config.yaml
head_dim: 64
init: "trunc"
init_std_qkv: 0.057
lr_mult_qkv: 0.5
beta1: 0.95
doc_mask: false
dataset: "wikipedia_en"
MLP neurons of a small language model. Each row is named by its layer, matrix (down: output weights) and neuron, and shows model dimensions 0-191. Each number is 128 + 32 x the weight over its row's rms, rounded and kept within 0 to 255. Numbers have three digits each. A neuron's up and down rows have the sign that makes its largest values positive.
After each neuron's rows, "fires before" lists the tokens most often just after its 100 highest values on Wikipedia text that the model never trained on.

L5.down146:171133113144138137158123178171149110137163176133135181139148098121161173108080125121108114177120168140174131130165106161133170121156122159173133109102127197134221127155126149167079160131167121129102148128152131181126173122131151161155119127139068244138118099172161188166103120083101157178130100121151106184097152136138137114091148188091132133142123104146158057119142040198060169180091136172139155105180124136184167114139127073151097162137146083171113146171104129148151122137130129088089120111093091174121156129115179120132120137104199121167133084127131111132187130117113122138
fires before: "av", "ow", "as", "ist", "im", "ig"

L6.down293:106196117119118178108144182133117154182143099129128140159094137159123130163134148162164118131097130125094133093090166147132123103083113174083133109111114130071172108112118110118136133156090114081144169090180100141122159133128168132175111133125096120071142085116119169126143088133171108193197108158155136118112123070114104098146130055099118142134203152106203054088109055196182136136071154143122141167157127078134127122123093183122105079107106131098145103076078157108113159105115131147114132085112126143106048159054092142121124079193120149131153117068116099197147136144113082161
fires before: "ad", "h", "ar", "d", "g", "k"

L7.down429:170114146114189184060143131120106091164087123117154162086145123169120095137160092133152085137097131063095103139135134070094063195145125122192148182119138108112123120090122155136088104163142186085101082152154115143111116081115072162132122147163112119158120169171101121064108120198136074159163122133177155207165156081154150077121100141143074176127120157136107103144143108114156108178164082174166127124130148088175143069104122103112124144112175191167096108107168141136113150145174133111147182124098069128119145151114175122122166109119179125095148187093116111092164160115163151169
fires before: "p", "m", "b"

L5.down187:125197088106130128090143138046102133163142135176173219092125148167089141150164113155184160159165116088107192131178147166177101079171057166158144148166154193101082100112176135134094111089140139103162156131146155160097127154108107090144107142129079095136104161165104167137107094103180118129133150129148143186201135107092147093108112130161142126123162154094167149108100120145070149175164144079169083177162107133127124132136129136087170115117132131106153098122138123132062090139150098139097170149139158170151110101135189167163109093130158100103164108124120139200074082120157099177
fires before: "ew", "L", "ation", "ov", "ot", "an"

L10.down437:126222158103215168137102192143112152136152102115193135146121153143150089145079129110115135035118085111125161093120101080064038152168056151134083152149148115154165096146132168147127148094155117065165142124132102124139114132102145137132157146148101117127077075143146076113093091145130135163105088112126175188099081163145155140154155156137106105156115132185116127119172182098088131084200124168123105157146137072121146084154129143142121181110131143092182055136111142157126135178128154092108150073111095118148123069122152113152111091192130148124146136125084139109146156108130166154
fires before: "m", "iv", "p", "ed", " the", "ive"

L7.down56:139081127130114135087140137197135091101138119192128102103130141083120152121148203153166128053070147179106166167071130155142146073154094131156127113099129147129150160147170139145166125171155145159096143114137123109116087145129116116124110118114185116042165126111117140069130118143103116115118116122131129117129134168131114097185063204165124107178110064153106138122171093143105096128120221165128179161153112100091089195129168195054128126115104132160067151089136139127119114158153173150134119113094122141165133108137090112170135115093092130142234134109142162154079098107136196131
fires before: "ent", "id", "er", "el", "s,", " was"

L3.down145:153141139143091158153056157068145148150126090079140135117092118130065169137160120147079143121118136183148118138107149139167194090154117117063069075174140112097134132123060117147096094141153051109099202090131165098118147144136087130116103082141128148093126142118195146151111114059155196143191110141125122134094128193118169134163131136110141101119083146126130094127151096098142095120107191124078133151125105134136067142123146142083141179140141157100129161105071077101109115133102113147135139078129061177099112148085141170122086098116174070124106118191133048126114162144178086151
fires before: "ce", "ist", "v", "u", "f"

L2.down364:117073130125088158128133126151128174135162085125107126180180088111102136170113145117111147097166173121115116117102134133097137104155091133116098141097147161132149150071151185194128097069122221179122123145131108108158134169115118132119107143121136188062096141146052144109118152089115110115093126165167146149101176151137175155180037083129116146175145085058118096120110171162115176155091136137101108127078148120091093118118172106135121098165113136078103144114151173128151111170182102127089160110178165153147116117127129107170091114157111135167161105203113121183131207127108031110
fires before: "e", "a", "el", "ar", "ing"

L18.down274:130102108141102167117158111116152130147125158106098134105098115126076165138145127137140047191123189105222150151164091134164132056177151068123159151119089128073093189109117136134136119173088136102132144136151167141122074162080180142129116137139084144146085120133150153141117064120122172093141115110183128153107120139160185112104137163146173026126165111146170098177159107140123172143106102074098111106117155120148105107143073126165154141121149107142162077074124124101103174093139184136123150194172097106143119128077136196129080047170135093092128097104135111149111119168166116158
fires before: "a", ",", ".", "l", "et"

L19.down317:141147170120106128079157120117087092158123138132150207090090087128122118220081137149096117124156149175130135158167139151115220132181122103100165138180107117082112186171114128144119161116121115141115122129084134146101120127151150111138111052136117146159140137137153124122143093192161061112113156110119143178127186113104171084139092138110142097141136059153131101106145107127102126255104169148131155149149099107134142126134134128124099121142100116104151143124124177116108194111138168110127166080183169107132121168102137182184092125160102124138159094169129121111074130160134112106
fires before: ",", ".", "s", " in", " of", "s."

L6.down106:091096175153140148090132175097102138141132079065169125102149110167100145073147110097174135131117142110162255121138181163154113123120182089203077142153116115074194070150163113121139112132138132109115203133089092111127143148100095110120115130141115124214129173157125184144094152114135089143160102186176090099140102149125150107145102127127101169144076142158133092157181099155156101056127101105201129085160114155126096134136141173104100155117135130090159099077189160106169125110183138107117174097173142084111133123172175138125110153083113115130173142112150155104128151137123137109
fires before: "ich", "o", "i", "os"

L4.down484:129194158146109075131088152058117173096143135125183141101159107090132129113140081121150151169163119133128113129209137111140164061154107139115096111145144119140131123070204076123089102153103075104085112152203075151162110098128114126188154090150116106134118054145111108129126095148110100140157141115099196118138158145134170082096080117129123138169069149148093088113097137203204200189131162082136147131146105138112142122084140145067177147103168127150127118166122159099094100143129104122104103098100102150125125124210125176125143021125135144147132137131128158163147132137140159123
fires before: "s", "k", "p", " a", "ian"

L6.down461:133127187120109139099124136174141116047105116093058136088131091126070103142176163146146148145137187112189134124123102150136082092137160078184135192132127107169179032131123111162154119174105157148171196066084144110097145136144108102140160136129105167140117152178081145150116146153140147120162132090099112119170118203108129098175123154100163201149130093134128155179149108167117156086148194098179120119165117118129135139093146188080160126152166130125165113153131107110114110110153157089122128078093125095104133107115171122117088202148138112159172169144199155092090097108127130179
fires before: "ich", "o", "i", "it", "at"

L10.down333:117176078130142200160189159113115097112140141149167080169143098194119144149143111143108042196137119087146178123165108150063173127146124087120097127116042128105119123103153067158133040102134137164127145183090176096084116142030092140096158155125154158073134176095123106109118078122122112126114114166154066157201090126145128158130119134072123157099060080166097105110162102164111144184120082187174124145100136114134138119142132166122130122102103114116132144127110098101110118126144135166108126074152100164153115071134106108108164137152131161127174133099123130164162152081130128132
fires before: "e", "t", "ip", "ul", "er", " 3"

L9.down460:062127105151139095093111174133091161147115137148112206124122145130123185116060156083139177116093164126082090090123075100126145154087194151175104145105149112179184177144147133139122127158087102125104139174157135201152103110122142125153164124078138115152100117102077123079091156163154154118129082122110153158108123049098122150105130069152059144084167092146180119102098128128177147067171113140119126113102161131141144095098114067122119157144103077100083114109102097089073096083145092118068111127170151185106065093145124124087129112126076154141124116071164131143158142115095133060
fires before: "d", "s", "t", ":", "an", "ed"

L5.down93:116141109099106090136117152144133137107108138152119135127148100110063129130127080150122174141056119218082129125170116087079109020137122157113181145169133115101146164107124135126122201130042081139136130155135136149077121109085160076093095117165157156121114042132122134117100101198183064162077208107112107108157157147144101127079081205129139155134079163074116171115120121138123123156126172109174175074116085116095116110082088131110141136110125143109144163156130112118154178073134108140126155102117156158129077100132145122133154181149106123103112128132166133150095147096171114082
fires before: "e", "i", " as"

L5.down111:093171162115091141126094084077110116098131083118128149086158073165091172077117147102116099173118164071103160132146100169168122080122118147114101167169171112117151090105147130164102216148069128128179090104156120110167162107137149143149144121178079108101155136127075145113153186048152148166086112144178128149093141135129114129103159075118099166111055129104116117129110105167152111162078181146128072134148086114117077134142129134062150106148089148134148105171070173110134162098143100168110132163125117145128073121193089113137105100114200110148167172159145122189103141060149151168
fires before: "n", "p", "t", "ver", "w"

L5.down401:147135154125095106136163135073100138161120099022168140122124096103113115162173108159145144142086111193191148168173126138182108096195074087097131077136144129135198126094161167205132106173156108103138128141091125076132105163125162123181086133118145114121169072139127187082145103134183134152159156174153183120158151179117119112156128166152103107138114119105162104100089098203168050131153137114138131173126091135174188102116120120127125122063106181090112094097082083092143099148117092111100149100141133116097146125150139159139150179072160127144145146137105081166153178136138124153
fires before: "v", "f", "ce", "at", "b"

L4.down251:147150111125142191144130147137123151113166121146162134101153177122065155123145146112108163160098080133149126163173072109146102091159132066109097050128140149156156160141185127172146141111139130147108047083106108125125078198146196127160106237127086151098106125147124178072099155134129128111141108191127109116118128191138101175111141203122144123152089080132110126102096142205074149180099109150122118112115135112131148142103179132137157179145195120146099143116094162135083108165140115125140111076085066156152098050113084133136162084154129147115135127116173107183109102120137121080
fires before: "ig", "p", "id", "er", "ul", "ear"

L6.down222:120129089124095158157132169152070138139163118079107179152109135143071158121166094108151116106120103182104190111135109121163073081150070146092146165132136103152138174115162152113078123142162165163145201156081132163119074148124119140160164142167152143128168161100077170113161142077125158094155090139145137091147175208132167098151141109097197128126115142082097120043122149133150130097072137110102180075069121094128117161179105120096137165126107115047132142159081120179118113126113143126102131080101109150189041091175165163133118129133148130099092101131157118178165112102147165125
fires before: "o", "ip", "u", "end", "e", "en"

L6.down104:185126135141125034106117120108128100123134162185148134096172023118113133107158141131111079065119148143163140121109167089164123105146130114146164142112157105104127129143123090182142056137140203108113163140093138162133184112132104118093101132111082182188135146187104119167177084129108157108138055179182148152113128122162096157099123100072194174196116107093135138089119102169142128087125206162176066123170143117096126155138123140080160209131097172116086146127116095089170103135140125089070132121118119094138134159120119168132110156125137190111161127118137167115116101118108122140
fires before: "ich", "o", "i"

L5.down397:124116116064091179113149153110128115161126038125125132098127129125091117161182136151130110129164125150183157140119142159155146147173138176136093115147139164104080141151124121098127140114165091118187103126147145119051123159102136147101125145129146137086109135216135180174086166088173166159138091165161146133146116126052103125163085163103136022146123092072070148111125106172130091126144093073108137165112121131017143118109159134143166125222105167123135084086134122149121065129110088152122147148154072137132120165134101140182128149114165099160125156137121167167076114079141109129
fires before: "at", "b", "ce", "el", "v", "ed"

L3.down78:103128089084146090111126156125177109122141183067197076152117174102154149149172085153145173122101122133158205106098161134103077177128140145136098103129109167132096131138176124128097146116095088115075124116205100173166124109144140127163191091171144151147136060145145118107099118125140119138114091124109151120144108119126111134079108188184126084117107123124100114182044112137172211188189117123073057112137103166113133112102138170130144163118140086138124126106116121127139150093153068145135105100113076172116170097175128122158178059100108110103169167174086170140099147166090112102
fires before: "s", "c", "p", "ian", " a"

L13.down304:141171153131102149060140137096094127075125154118159117114069110141161121102149101139152125059112143152109098088148138173133132143126114159112119083089160139120117163111129119137130156123085092176115156166138131109052131108105103123144131094131097094081134149133201125141080096092095131072151166134138145200235116102105136081139198073065115109031165162149147111126135098148161089107108133068101121141169103149126122145105107165105117087118086122144145089145200109128139158151145184160084112166140097185135090119121099160162112146162116158186099138085193118176091138140097091188
fires before: "ow", "y", "d", "s", "ag", "g"

L14.down111:099154162115132148153130147139135152119154096110134127148097141109126112091079094152147105154140131116135087184182150145126112098137094126123125132177108097157123080115141143102177143188171141184107078194115114137109129148158113142108153111090107126169163099111112162081113111147182115130145091186174083157128152155129151086091091170098173124101126172096105152104142091100172140197101110172114113065109139139175099091098090111147062136128110144089150203175107104190110100135077086159107144115139061082131057133179075138134124076071124121110149134201160086100063104079150060088
fires before: "c", "p", "g", "w", "r", "d"

L8.down187:030130132126119124161107072154066122084094113107178181128063147116133115129148130126099112093169107127102136133199131137094099155077173100168143109133134140175048147139141109088124084168109100144124110147134134126100126150193145104136151140095166145109105094169105099089125146104109095130152145100093117125105143108176120176126129077106145122174094123162061130188166131164145156085084174132119082098150075182136143148123166138128103145128104200097179110155127103146110186144118135134146218175139148135144143236155105128113192105134161096162090058097142128120125078151099125133
fires before: "e", "t", " A", "y", "ed", " th"

L11.down235:158123105171143111173115176111136193028142129121078079090146111158166167109144123152121131184150120110150148124085140139121158131105148111179173175122050121128144127115125066128123136171112154170100114105080100092135158181096161129141129113148178109132071108122165069126143112128124103169124117218124022133183129116111087119061111093086115136154101145069136082121114110142072151146115166162109094091110170123087180077124125139115140157163096159085152130161144145102082123077130148088139179128174105082158120122111116117158126109070074135101143109098117191131134174167096104117
fires before: "s", "ed", "e", "er", "ing", "ter"

L9.down329:071143139139067122121053157101115156142152111134145132109099172081085093112113122127135068129106079143093149155147164148125157122157100208152101088179142137170119208136150125151135100214121144115157112146134129100117120041053169101109108188123120139124124151175065110163139118173095164139106094093140127121070172132154154137154109123193105076125167121168121105094143096153142097103190222150103074135147115090139076137091097120100102108119117168141098110128107111125119090167132163145075150129150123134187111068127130167103192094115149151129167131117191152115115098167130121156
fires before: "n", "er", "e", "or", "ard"

L8.down36:117183112107136138149136140153161114133169098093156146183183131183116121152110099168132194143166141109116157165107123122139091133106140143167095109123059171134126121201142092179112035180166143098171051124105150163079126144111109194152162081113173198105148147110087100126109167078175110159130133101101115116158162120150089142123104127137097099187107136129094140127124117120152121142182105188164106158102097147152049137168103124098112126124129066099086160143135136144090104113175075094083146065147153173144114093129091161099127106090145095181150134061164155154144112113081177118
fires before: "ed", "ation", "e", "s", "ction"

L2.down88:127109135150119137199118150104126116152172081142212115103146166159156112145100106159116096131164081158106079115161101171106188138092147086080210163135169106126155169124127118140144156137116148117070110139161141096127115156102127113108128141123118177121125110151148205077111091112097079149115086131078120139122190179135120135161062180138145157144163156085154104123116144169138121142157062135117105148076172169134122144112155087168098083154084154124093147147139161077090085110192116152108106132083208105121140124188160082195082156137143145126196083164134082160118087180123128139
fires before: "e", "i", "a", "m", "ing", "el"

L5.down9:121094172098102182073134176110097151117136177122135149128082197198079157081105103095116142153176119174114128163073121122147126122091126155125117158160139063101193153049118108104096135136052120130085163136149133083127129137184127105079144140092180123105116174133121063105205174161091145100133142097087128097087136126107185145106108152088140109097153176094151138114127133132158083048074144144184158088164185132110174157135149157114101163132148108119122156142141115142173087128120118117158103158112135068142120115106164114116147174136150039117173120117103098173141096147124090163
fires before: "o", "e", "end", "ust", "ic", "ep"

L19.down470:101127101105106151160062166141134147132170108118170202112120163180077167114137117165126093136132110187135160153129199121093138155119110148108145113094207132144054135113176191128074125170137201124169123110142093085181163120150194095118167124101152162119091110114096143128109165152139143164145171070122097116138110092151102110153102200091173101151127165115111090150086173129087160105164127078106106124098075108140139097116158053165128097170169133053064046126131151110140180123158133125152091132103106089130179099124122124122132127130127128124165145119160123080186157115149141146
fires before: "e", "ec", "f", "a"

L12.down412:091145131141177188178151179097126120125134173123159130124173088180104142115137136154208094141134127170103079098069128166165144148104130043110187123120125137127084092156116066128152087127108135129149118114137138087132111136136127125105131170121134183173127142146159102059168072076094089095125112155171203096183098117135127159123088156134147133185143103126080146101178112167103099083147158122090110168087104150113196119132087145131118128132146158111131104105117171107160115071180121100066079045077136149118102095077128121148109132126075118145151069131095172183084155110122162118
fires before: "ed", "st", "on", "e", "ing"

L3.down314:132121096143105157126145131140155160069088154131220193140171074166087140137078152106151140201107148145181169179155126204113052124090067144166131086204155111167136138131174160160139102106123139150127101177168115179066142145142118142118149149180087103160135091102118203149110143062144128118141104169149055115181102191147179094142120103158101134129121101141144133108137156124138133164119105158153122152106090157186153116138111115099109125119169127071140110153096110128090130129107099128113142149176133118139093132182115169144159066135159134145146105120162150155125097088076050113
fires before: "f", "s", "c", "l", "n", " s"

L8.down283:117170115151107082130054134106131107143111125137173137075066087091079097100094063167105114130111155118158098060146167115140157134103127138097193117208203118143157133097190150145117091141133147127121148138123175148124113153117234138143138108146131157051110048110143131094142144170070149135158099130137163129117129109070176143085119097071219120149145178134111095143184126124162140071091148149115134103102144128196079131115152130117080106139131156133125101174082127143128094162154134121155123140126122145125144177147115185109139138103191194148164140142131097144148090154153165105
fires before: "e", "or", "end", "en", "ic", "er"

L2.down87:060086159157119132108090101140108139118063129083125128091142095152079141137203153114097129190148144121134162157121159100136124138070128124150108134113136135154209091116134164171154121169116133159184163138122128091136100114123128137120128189178161162173119215155106071152089129153107102114165144109102172161082117156067097102170103098087095129179101070059142154117148126137117119111184143161191099163145158094122134132125139168104156115147090124093140152151106171129108150096133136092109169129154118055139106087135182120131091175113102125187234114154167164131088134130071081130
fires before: "n", "ich", "i", "o", "an"

L8.down437:112158115169127121114120100120160146131118098085156176139013141101056104145117077167192095122129107112178092112164131148145189139103079142069107099089133144156133165108153150136115088168154172105107189182104112126116141120106158126094102102176121166160135122164168180127087100077146066189107137176136163130131128142144154160130162111149117101136149032139117117139157160128095179127110097110059131149142158137175062124097070094142190123099178120149091145098109158089125126114098114142104179178089119132151161082133075177141123123121154179094158091104117098085141118105162120102
fires before: "ess", "e", "end", "er", "en", "or"

L5.down370:118146106118060168093137131109148127106144208121205222088102149153128125118086082130155109178134127156124117168151167193143112136149075084146116115115179145114117108161153126093096132120150139152163138131134172196084103056152109106116134098155083176119112139156109170090093099084210115113111149160083136134134108133159111132122151149124123153129133136103174117111146145161161118183169164085166098144132131121170143172152141152119153125121119102162159109102146099144092119152194128097076170087127176144085050106137151126128076110191171108125145125106118133218107097068186108186
fires before: "ew", "ov", "L", "ot", "or"

L5.down281:087111140157085125095097179114095119123127142123141157107158111190113128189119135133121158156148160152131154138167113134130120154185122082146071083155119097131203131111125147181166121095161172142151094142125135137104116136147134104135145129185081255155114133162135141134113107136171167172116177128136064160158134156173147140088105132091111110181092119106053090145133076143087159179092160156140120162174110098164123136097114097072167137178122092101106160156074126161126097115123074115117200097107118101124156163130113099141099103117156084154171075062193140105138090131132091146
fires before: "av", "igh", "as", "im", "ol", "ad"

L19.down466:132186168120153104077126168166132139087166091096145140164095156138102150099123116134127135127113115132098116167080107134127106113141110139178114189096174112107147129159065142154099185127080106113075093128122136115078103148089114138103180110131185171103088137077113142086103096181210119210144176086181107060090180078122130155155100175118114129161109123091136090102076087159110126083118054135145080095152132175095104178157135071080096092143161162100082136121102149133156124156128161144141107184122138125157101093115137135124101185091110164108136128162108054121188148103134093095
fires before: "an", "i", "a", "e", "o"

L3.down41:121177120100131118112164171095090136132130164145190107126179103115081182149185096113128179113113138138137159148134110116112136121146154144107118121160126163184070095141185123148098096170156123150057111085126098172097078094137112121144177118124101137193141068118108133079127162178079110134134162132101142150177163208104144146122130095133118132116083165116129127178060161112166162157158139098137103130201123166148166113127145134095155119183150109137109149194139124124157151099132113142061096144074106134146116132170093206168187043112110176159121146223109088099132169140119139145
fires before: "s", " a", "ian", "h", "p", " the"

L13.down218:160145146120094169152117191128125059140089134112154123108158060126150081132169098153105122116175114133131148149119123190114131091085120177132143180132134140119105080130084138160189076164153154131170145143151169141133150137137124176144154124092166133124135137098166168123137179112123037128154137062140159129142134104133124123141154166113132060151114099087115146107166136131185143185090156128110134099172125161194119156038113115106195103132124099089162150150144143125138115121188148099095137126153091163079036107129044175100137052086121158139124140122159175101149102097107178071
fires before: "ed", "ation", "at", "e", "es", "ated"

L7.down107:133128103083148116144093166129153127144131137115146142133163101109200135099097153127083157169130144128108091119121144145141101106118139132122167087170080130101123073127185128137148101136122131095107194141126175160199098126179152206124158157111078146125185110140102143092130116103228078121144103212160111139128121160164128124125189119084096088120078099087125139093130110105113080197124157114114070135171144143139151162130080163147131072075153174177118184164120174133124082132086128122131145062095117141203161126121150107113064108135071151137161078110137146158128071158140192112
fires before: "o", "e", "ol", "it", "u", "im"

L11.down12:122093124084114153132162149105168159055139114116172117139194171163112109131159129164157130092144150167174148174151124145129107103148091074141119118157173125179195070126147103091097130137101168140120128120140073112128114195132150154154165132165080074136100159156126194211134114186124100126092159143142081153103084173159139140081096109148122228174115092075116151145127055128062159142160159132141120134169173105116148148158086155112111147090162110150144123137148153094125096103138140044117101093102112120108127112132140179116119057099080105101154130118166158166114195116172112150
fires before: "ich", "o", "i", "os"

L19.down480:040129105101096145137095181086063092133194103165131139123124099133118190126075126110087154165146129177114150183123145131133127177111139107123116111169171142106220082178132145117087117156134159135172082117137141128153138107161107053105127106141127151115147078103110140148116079088119157178120140097120143096146130139157098116142139133132184149160133132137074112065133117106108165163094143116097081088187090117102176197079093139162128141097149073119125174180165049197104114120114138077097100135152109072156141096097156101119095149169118121184144149112087101113168141098078081146
fires before: "ad", "as", "av"

L4.down426:128156152149107175136110130124130115098103073142147193166149107121042126097115154124177151147139114087101170154192083176106113121134093076145112151112180129166123135111153161182150198123108140133115078144124191089144100113157119148175087127096167096061171172162108217131144147120162146120112132126167127157115140161186128143090143079166088169161115114078066127083080164160120128135116138160126132175139122109175076106121103080061119103117120097060148114139113139062135097090127152115100086131145070138153093141156067164124107062132116127171172162135152139164142117084091162138
fires before: "p", "ut", "w", "ver", "t", "c"

L7.down381:119120190107101161114136156116131114065151066120134138137141103148060129090172138112179138162109183133159182115107130158171097111157176083192108159133158097129202077111137110177179120167142160180164194135100152134131137151131108141172119133145072153172098142226069166188154139181112129174166118099124127138153092165142142088130144105130146199143113122113112159139120112177112106143165143168185114148134119139141119163127139190050148133126154132115117144141127115128099114073138177105067129082088127150138148102125118146126125136139106127122221175151183169108112141055142114099
fires before: "ich", "o", "i", "at"

L9.down209:117138113141087101102155082129101087090107109119082128188140117090135107154062179149129096124202095128164107128187139118107096144137179157142138093110174045057174129108100154131110117079123070189143140161130149113165155095076101067104078165105121131086176123189124115139117106152114087161069119155184158152080152058122159037175142113120140120168116109107109135163124165104148071110119082167176125144169136117142117104133133146056117106099148076149150110136097103150141173117148134118117140092165131127110123117082126094142136124196125080130154149123124089186128154191152141164
fires before: " |", "S", "l", " the"

L11.down474:114185103137140148112186126169128061157109132199213118197148084151125100118130101111068165113113144094075129096141104145099155152155146111164124040157111150133088178165152098137129105135086148111131141183144177174162124185177139151110125132101139103159113143123155101146116159143129087161139151170149109103110156146157092132102170061133122145123095108155087131141157107089151186171150141136103135045120136137171126167100123122124143153136110134114145131069109162128082084119108110165035145131141081161167084132144122117115179099180132148121175129141169136142176194063092158056
fires before: "e", "al", "ies", "t", "es", "if"

L19.down48:108175139123085172156172090052105135077136139123089130168138128183177143123085078135089083155143149127124169176082126132138150125131063104087109126179175087163103128140098177178110137112110114143095070123138143081163096146154162159199183079111142088111061144120113172136124127123161197175168172119128130096206138142145180152088167140176133079078194165175096164136105131104160128189110177101146110116140080134134133172139117149112145088101122107127106136107152115107131126163171106146181195105148122070144134075143097111156121134157113097112178158130080098140163114103130108140
fires before: "F", "e", "er", "av", "iv"

L3.down241:093189120119137069130127174089159147113109118118165092132173138084114111144129107121151111157149131123147169108137128142121159159147126197125117113162125050165108137116161115164153099157100127180079040143176104113118134108111092106123166078238140109141133067131097135145160130192073095115121131142097130137115142153133131095084119116120153151149094155130072097129036119187217141122147122096143106138155093193141166151143130138098081132088120118136120109167110133063143121097099100159103084137106118092152119131193094132196151069109090143179110127151165052143170128142146162169
fires before: "s", "p", " a", "ian", "en", "h"

L13.down434:130147115131211126121164143124145146163212158067098131116120133113150180075114182140128156106101171156086099056119129200131161149100176108093091064121098123181094131125143145137130054110092133106144120117123138083118122129161170164133129110094144105132167183104107156131105069116171107136101150096175115141128096199176170082162120164189129091219146107061131137112130144117122140186153128147117075147103136135125154164061139108126121096117163128143097160139107105150174154170051147175126106080168144145130098126073137121158133192102099119106157130093118143157131078072128103127
fires before: "uc", "it", "e", "ent", "w", "in"

L4.down383:108187072139141133099138136065111113087160103157196099161141158174098157083168137103088141088097194156095124146178104070093113117101110118140114046099148077170140139107136135110109043151064147096129116114167145168154126109172142159209149101139129118178099113146124103067089156165125098126133174143158143180167119059160114105077156106095106122186124143137157097162135172099150149112102192159193084156112141152157194135122120167109130209122103113133137110113134106152142124144117128122138161114127185123120106133153084093088126087128145122153165118110119054156139091098091150093
fires before: "t", " 19", " in", ":", "h", " A"

L5.down101:112091061104125061104105122126129129050214122111150169102113179156158157165132126129139151096063136141171187149082153125124076096140047167131124155153158153194144104133123098094130134113190183124131132208115133143117121092117149128152057110114114155139145132142117114099052091119102166087167130117126143172124108178119159145085089124086150141164144075078128166090156157088071118117091151106099088084132092133130142113148158072109107113133131091132105088140067069133078140102125110097104140185093122159171156160102150122143110141133128130097048154133078162132172108115102135095
fires before: "ld", "an", "en", "ed", "er", "e"

L11.down78:158164076085135139119116115125159113099142129044185123116104114154142143106088105153129105101133122124124191165164102136150132135174150097125164118160149152152120088103118126102158095144163164160163090137094171167116178165105108090083129235144111112074115123143139203158166144106111121106108091176106114106185105159179188119184137168110093143130017039126112192102132121137085099119130136112126092130121058138104104101113146166069132103148150062175144104122089114114107123110080090130122166140121123134164090162114118110130133154144110176172121088129111144136140150064156179079
fires before: "le", "l", "ip", "e", "ag", "ul"

L18.down28:149130080101104127067140099173127074146078115149166146173118123112105132091124136110093086140102104121127182141164161135110081072136124110086088116134112120137162173101164110081142100199132123115153112130105137186083086153147087122121145181075170140130167117133120148125120109107147134131071166186106159129172078164153141113101084165070153132154158146137116115110123099131129070173118084114141124068084153116114149188075142145125186163137122173127142087118156087126146132162163127142131120118189091116146045181134166127086183172123210153187211141132156128204153160109079121101
fires before: "er", "ed", "ic", "e", "p", "Z"

L7.down455:137173124097072170106237120120116106111138153175118223100125190157114127139132094177135108151135110137135081126183130241173091117161099161113155179116147143093108113126127173095142159103168088166150120113161146120132136065126138107130123147116114161093118155153119164101099118113211084170100116116141125167150104167175121110115146148121070125155083167109156157106142154153149094182114129104115081121140135135138142181185141153081191164130130126160150117127126114127093119112167104124094170098127189129134040103109139133117094108126151109102180141118132174185073116105159087187
fires before: "ow", "o", "ew", "ot", "oc", "ov"

L6.down417:175120122035089122133153082101086085115127119133207158150136139116119135177118150132075127161093140147113141122200140182170165096182110065146162106145100095142177102163162141147139116113088123203100182128151146142101136128126128079130189126131128164124136149151149160106117082059114136138156121124154113141156179118171106139109135114117135123112091150146108112142116139107134152144071139167080061080146097106164134146039104114169124125117180138090117179139108043157123031147126095121074144126166110155136118110114106103172135141124119131123154162046152101113085104103126049086
fires before: "c", "ro", "ad", "ou", "qu"

L19.down314:152104109101079152120149150136141167096093090162105138083139137145123124133121170111188137154128100137116174154124158137130093107117155138081129213135209142157114133171155159132174157148097135087143109146111177110121085119105107089096109109138143089141122131189129198086132132130135181131104123190138118102122197108103138137130119154173150143135156156151100136120091136159132134203116146199124197127148127158140142070091069115160141125097121118131140150163047148188049184098070145159103128165157094157107118118235093135121111095114155124098123139173107033142091153094098101150
fires before: "r", "t", "n", "l", "p", "le"